config.yaml
num_hidden_layers: 15
hidden_size: 224
num_attention_heads: 4
num_key_value_heads: 1
head_dim: 64
intermediate_size: 896
vocab_size: 1313
hidden_act: "swiglu"
norm: "rmsnorm"
norm_place: "pre"
norm_eps: 1e-05
positions: "rope"
rope_theta: 78000.0
rope_fraction: 1.0
qk_norm: false
attn_scale: 0.125
bias: "qkv"
tie_word_embeddings: true
parallel_block: false
init: "normal"
init_std_qkv: 0.026
init_std_o: 0.00445
init_std_up: 0.026
init_std_down: 0.00238
optimizer: "muon_variant"
learning_rate: 0.00913
lr_mult_o: 4.0
lr_mult_up: 0.77
beta1: 0.9
lr_head: 0.00986
warmup_steps: 200
schedule: "wsd"
decay_fraction: 0.94
decay_shape: "linear"
final_lr_fraction: 0.0
batch_tokens: 65536
max_seq_len: 256
doc_mask: true
train_tokens: 725900000
max_steps: 11077
dataset: "wikipedia_en"
MLP neurons of a small language model. Each row is named by its layer, matrix (gate and up: input weights) and neuron, and shows model dimensions 32-95. Each number is 200 + 40 x the weight over its row's rms, rounded and kept within 0 to 999. A neuron's up and down rows have the sign that makes its largest values positive.
Before each neuron's rows, "fires in" lists the words (lower case) most often at its 100 highest values on Wikipedia text that the model never trained on; "fires after" lists the tokens most often just before its 100 highest values on Wikipedia text that the model never trained on. A number after a token or word is its count.

fires in: "line" 21, "lost" 8, "below" 7, "wide" 6, "korea" 6, "loss" 5
fires after: " l" 27, " L" 10, " K" 10, "el" 9, " W" 8, " w" 6
L4.gate170,264,190,246,244,203,246,175,184,180,242,227,148,189,171,184,260,167,277,188,210,182,201,189,263,185,224,215,224,184,254,264,169,186,169,178,194,162,289,257,243,193,147,218,206,197,207,163,175,129,219,230,177,220,155,247,165,216,224,200,193,130,159,132,258
L4.up170,264,205,252,113,183,203,210,211,188,160,236,250,156,237,219,205,167,257,249,231,200,229,200,223,161,260,198,219,224,206,218,216,109,275,176,184,181,260,122,247,217,205,201,210,246,222,211,128,253,148,181,264,199,159,266,216,186,154,240,167,129,191,158,209

fires in: "not" 16, "ft" 12, "title" 9, "website" 6, "television" 5, "oregon" 5
fires after: " T" 18, " W" 17, " f" 13, "re" 8, "es" 7, " w" 7
L2.gate279,172,205,197,196,294,221,245,179,143,229,226,289,149,184,203,296,245,254,212,213,214,186,251,113,195,246,141,137,124,161,160,207,283,220,154,170,112,171,221,227,225,203,177,216,181,228,187,159,275,218,188,201,142,204,189,215,213,210,224,246,226,257,164,223
L2.up279,245,180,248,222,183,249,209,158,215,168,133,233,202,187,213,238,149,171,171,108,222,231,226,161,155,278,147,182,232,203,173,75,224,153,178,223,166,200,167,212,212,254,117,112,210,208,166,110,197,192,175,197,159,144,228,100,154,135,165,245,254,329,228,187

fires in: "0" 47, "2" 10, "3" 10, "31" 4
fires after: " |" 27, "-" 16, "–" 16, ";" 9, "′" 5
L4.gate453,197,207,237,190,196,197,148,219,217,214,252,188,174,247,146,205,200,135,215,234,226,268,230,192,172,186,160,256,249,245,248,129,258,185,281,194,223,224,247,240,184,220,182,233,189,234,139,257,204,182,227,212,206,169,209,270,202,175,171,248,153,244,256,239
L4.up453,164,220,142,230,152,195,244,184,163,279,170,201,203,240,273,172,248,208,193,142,272,197,238,240,200,233,253,179,175,200,192,189,170,249,264,222,267,161,233,262,213,167,206,221,189,121,161,259,187,189,259,233,213,156,189,233,161,157,204,204,204,167,191,131

fires in: "public" 23, "university" 15, "us" 10, "hospital" 8, "usa" 4, "published" 4
fires after: " P" 16, " p" 15, " the" 9, "p" 8, " |" 5, " St" 5
L2.gate355,233,278,248,195,89,151,153,142,215,147,149,179,319,201,197,203,157,178,151,191,186,151,163,246,137,187,223,224,180,181,190,173,232,219,249,263,227,233,233,209,273,174,194,229,211,126,164,166,272,216,213,199,105,233,210,185,187,200,200,197,199,124,249,229
L2.up355,248,153,166,203,180,294,163,177,208,183,226,241,224,254,188,139,181,159,146,215,183,205,320,206,150,219,148,172,140,233,154,175,253,240,230,239,193,234,237,266,246,110,179,287,181,263,182,206,221,229,227,211,130,193,185,131,182,194,233,197,214,186,209,212

fires in: "his" 65, "her" 5
fires after: " with" 11, " of" 10, " H" 9, " to" 7, " and" 7, " for" 7
L11.gate694,223,155,209,191,201,162,211,241,221,269,188,152,174,118,230,209,182,165,226,202,213,250,160,217,161,123,236,175,137,209,185,139,160,161,222,251,253,112,222,185,202,212,274,249,185,176,189,225,224,231,244,186,181,216,138,209,145,247,146,174,174,217,205,129
L11.up694,142,241,173,176,214,185,233,246,177,164,206,189,213,212,257,147,198,186,233,117,212,207,252,204,209,186,169,196,205,149,210,132,166,170,260,159,212,221,203,206,181,190,150,228,189,230,164,172,210,189,167,220,167,236,204,181,159,199,234,242,225,177,217,179

fires in: "public" 20, "born" 15, "located" 14, "hospital" 10, "since" 7, "based" 6
fires after: " b" 23, " P" 13, " p" 11, " loc" 11, "p" 10, " B" 5
L5.gate580,166,147,175,160,111,96,162,162,209,191,160,196,232,248,262,231,152,169,128,202,174,188,208,227,172,203,197,207,174,163,252,190,136,180,172,251,243,262,208,222,185,151,220,183,276,182,183,159,202,230,223,198,220,192,114,293,225,231,248,227,241,154,276,234
L5.up580,175,166,156,226,198,205,134,229,191,119,255,175,165,164,212,227,225,205,189,187,185,156,213,252,171,183,222,157,159,245,201,259,149,255,203,170,221,183,180,83,226,179,142,250,158,157,229,177,219,221,185,160,137,169,161,192,162,202,176,265,207,197,206,165

fires in: "team" 20, "town" 12, "down" 8, "burning" 6, "algebras" 5
fires after: " T" 35, " d" 11, " B" 6, " b" 6, " al" 6
L2.gate514,201,221,149,263,192,162,191,195,171,170,269,168,126,191,234,234,207,260,216,264,205,242,197,207,203,262,121,254,237,189,220,241,254,287,225,265,194,194,167,152,175,167,167,192,101,299,171,224,205,197,196,168,222,107,189,202,163,191,191,202,134,236,193,249
L2.up514,205,213,198,243,219,196,183,226,216,185,186,208,103,225,214,204,226,148,243,224,266,64,157,202,248,219,152,164,130,221,206,188,183,161,170,241,260,187,161,269,250,249,260,263,179,137,188,176,185,168,256,121,181,202,184,221,177,147,177,217,168,211,224,244

fires in: "win" 22, "run" 16, "lost" 8, "soldiers" 7, "selling" 6, "sold" 5
fires after: " w" 22, " r" 21, " s" 16, " l" 10, " W" 7
L4.gate354,172,190,232,199,236,253,258,202,172,248,205,197,192,182,233,247,245,237,166,200,230,193,345,237,224,234,168,210,185,213,142,160,239,163,144,248,132,190,258,193,242,193,243,193,135,141,150,237,233,194,166,222,208,224,263,170,232,144,162,179,138,176,177,236
L4.up354,216,136,160,221,259,231,239,203,186,202,195,267,206,215,127,224,157,172,191,224,209,202,214,160,228,213,192,221,231,192,203,183,250,197,209,219,242,218,108,211,182,232,206,245,169,184,195,156,214,109,202,185,248,192,189,99,237,134,170,148,186,212,251,188